config.toml
norm_eps = 1e-06
rope_theta = 10000.0
init_std_o = 0.0
weight_decay = 0.088
decay_fraction = 0.636
max_seq_len = 1024
train_tokens = 132800000
MLP neurons of a small language model. Each row is named by its layer, matrix (gate and up: input weights) and neuron, and shows model dimensions 0-159. Each number is 128 + 24 x the weight over its row's rms, rounded and kept within 0 to 255. Numbers have three digits each. A neuron's up and down rows have the sign that makes its largest values positive.
After each neuron's rows, "fires after" lists the tokens most often just before its 100 highest values on Wikipedia text that the model never trained on. A number after a token or word is its count.

L10.gate443:149154105124116144120158107139130152152096094118109161136110126115171137138151133142110151134156132137113128154145128124157146098146134134126094145157151107114107078142114175087111147152160115135167116159082127123107091135103104122121117155161121133091165148157092149135158161118122125128135149142134142171131147104149100084118107149099116134175117173100136137133104114089125148111165114115112198118079144105132098137074142131173138059114119158137164142130115120111119130110127171
L10.up443:126140119129137123128157094140146108117176161163101116181134131147111135125133164126166175137146152141143104068133149107099135132096122127122117171159151109146104143111083102100109148171127138123128094096112121076095133095104118174112143149105102122089147123153107117162106188126135133112155145168145092115106134117145163140128133125112137191130134119087150128125098140101130183131150138135166120183144147135134151168133141109119110117074121113131128108122115116093140117142138158
fires after: "," 13, " be" 13, " to" 10, " was" 9, " were" 6, " and" 6

L4.gate280:168124150130099159128117137123109123107074138139174080154132134135124148090113098106153154093153125125115129160090141160119102097126128128084130125145141118146109110127151084110117107076119134129089124140179143113147127137139167144163139126143110120174136092147145125100119160134155146133155140151134138141086099127144150144111129134159118135123098143094137100140115101136107114146110113099084164130128066131117128131062084121161161149104146089092100060123126128148134120112147093
L4.up280:140142092145112143134169122150133091132159115164119069114140115186110141119078136119095114096154122109116110105146118139155121141170141134123143131126111152115112168120141169133133103137106153083108105098098143134107107117137171112125120172133131113131168116090139144113141107146131119152175110112099120127146190111139137126123137103157141095153138131188125117123171129101134123122100096162130113176158118147079115124171127132156150114090129165158119149091156091143156164126107100
fires after: "ed" 43, "ce" 6, "en" 5, "and" 4

L2.gate316:139120111117114149152114140138109132131087125128117122165090110119121163147148160142118119166140167162158124114130133086121095095122124112086130108112152124156127125102106117058091124133124147168114172138130090124156122100180123127105101120147140141167087155136108150126143116159110113120127117170109148142148182136130143122151098122165119120134108120120109113090146135103151090152119139164144138184136125134184100140181113150126142099102165123175108126062109136158132152138120148
L2.up316:152110108154135122171119090102132126131142113144146149185159087131132071116154159146102142154136146118154132142155115139134095148130130160119136101143111136150118121157090160135158116110113133141093129134122086077124097122139140189106071142151146126109122155162164101136175115112118097156154122086116119106095118132151116093112131096132118142124121099087161092143137105103144121127184137171132127127167100129158114098164108116151163155150160113126144097144095157149135158142135109
fires after: "\n" 55, "ec" 15, "le" 5

L10.gate126:119134115125114122160146117136132112151118151101140137163060109138145149127132132121067142132133109222132140158113135129124123095135119104124121131146134095135110141129126115098111120153110111126117086198152122132110112126161147117159111142149112139087118137170121109136140146132115095123162117115104132152109127076136118131120158164156139108127117129124121121125216137161117115115113118173149161132171147090096152093159122091160154111102101131110086102108142119147109152123151165
L10.up126:112179084176156113124110159151145132123135157138130155100153135133137125118085094082063127101157171137140140131131131135120124133150154129105149088152140098162104129112136112110155103131110148093129083125115161091108128124134126171140154143135123102114083165119137133109129176155144132112099154114159098132115131092120153124120144130130112135132152102163135088115116114100133163156186115171143101175093114150134117118148133112125187076115116106128120108102116117087133118087147132
fires after: " is" 32, " was" 27, " as" 19, "," 10, "ame" 4

L7.gate339:132111129095169181141153132118090092085167156124095111099165073143123156123143112135107152159131124123157177150101147142095118122152146071108135113154159143149132152120105169143139120153128111102067144127121098131136128112160106142132113154157139110067150126118117116112116128176129133133149097121101095141128127094142173134087117105121121116132129153103112123136137111140121131163086139124115121114173130136128121120100142134145162135160203095114094120146115112165089152120139141
L7.up339:156100142098127167102143132117091067098122127140144100098186128127102111144151110138134135146104138146131124151150160110147091118128142161130089101128132172159149094134117168144124168124104084107149145145164122116140124109164099125071087132121099126102128126116118120140137139129130114096152069124156094096138126106193110124093108110151082152119134096127153125117129111117120079148073137154133129141157104135088103107120136166149142098144148123120115121116093129137112143151096163
fires after: "\n" 98

L2.gate142:163135092121141155108160133132140128152131125137116143161121106154121096143133138113120124098150144160072141126135142153162126136156147131146142097110119112129120166132097153111131118079153129114112192167121103138158128160132136127121137165140161157150124137128070107139138111134107138165212120128163129127131131162141149074104104103156129148128098147075123130116101109124155130154149144176147139207138075139184131156135131119121146145134143121124123113133103128149140161168115137
L2.up142:122138081135137143136109088144102145159179142113151181139124094133121142150132127123093106091116142160159153130160132104102124116132128144127122151077113104143130109145065151127149135122154157135134146136128107183102126137120135124133107146140125155146127167087111136122113125171118146147124125063084145109101105127134172113070091135144091100163151109121128103146143105117111082179144171156146097143146099122154140170143131121137138092138133094173144109123116119164141160147133120
fires after: "\n" 42, "," 20, "c" 9, " in" 4

L5.gate318:161109157136160113146148096091081136133088169153132144114139112147114123103090112137135162130124131148145132118128146121144112094101126145116163106156131118157129129114094130122096097088116153126117148128115144161150160126126126126127111150140107143131126130120141099082131102146160149141123083065098107124119167131144157102112129149158148107125057149106113175158139101130145124142129132127090156134179181158141101116129103125147155124124158062138111092120123168170082103154106142
L5.up318:167125100135140148135111121157075135136143128141122151120096124169148098158130136130156085114109123135138126154138132090096161126108135133120131121164115117137092112126097161136132120136079156144164129189114082141116121123178111106118110100161139152117135160127127132129135131184144150176155121141103125100148131117182104127095112139147123084116142100148157129115104116093142097188094135149109131152151136135150140091154140076126172152119082093136150121139112136144120169173093137
fires after: "\n" 54, "ar" 23, "ed" 5

L10.gate307:122134122159130150145106108114123139142082161102101105132082161126127089134116116080082139128123110148127192140134130115132101092111165173134108132164100095112141103132107141113140133113132115100116119170128129113153092118091098145124157141135107166108112148117109113127126146122152150098142182105112139132134097197108137151111107186104128147131110134083142138125121133130131110131131105133136164126109123110139114111151100111184122087122122184148112106063169131140092140111157158
L10.up307:135150154142166131100158153160163174125103113120133128085139096093163085119114144095085144126144146153176109163150130175124132146129145157149128090146121097110134106098123114134126110113124162141111113125078164127115115124113110157135135119124148136122109100139077125151159150122155123160115132133166125088082144123155136083116096108147136176092161156118153095120109140133134161146154116144121132111096130124176092166124152151124141118165124150128186117144101097148156129103121170
fires after: "," 31, " was" 16, " he" 9, " and" 6, " to" 5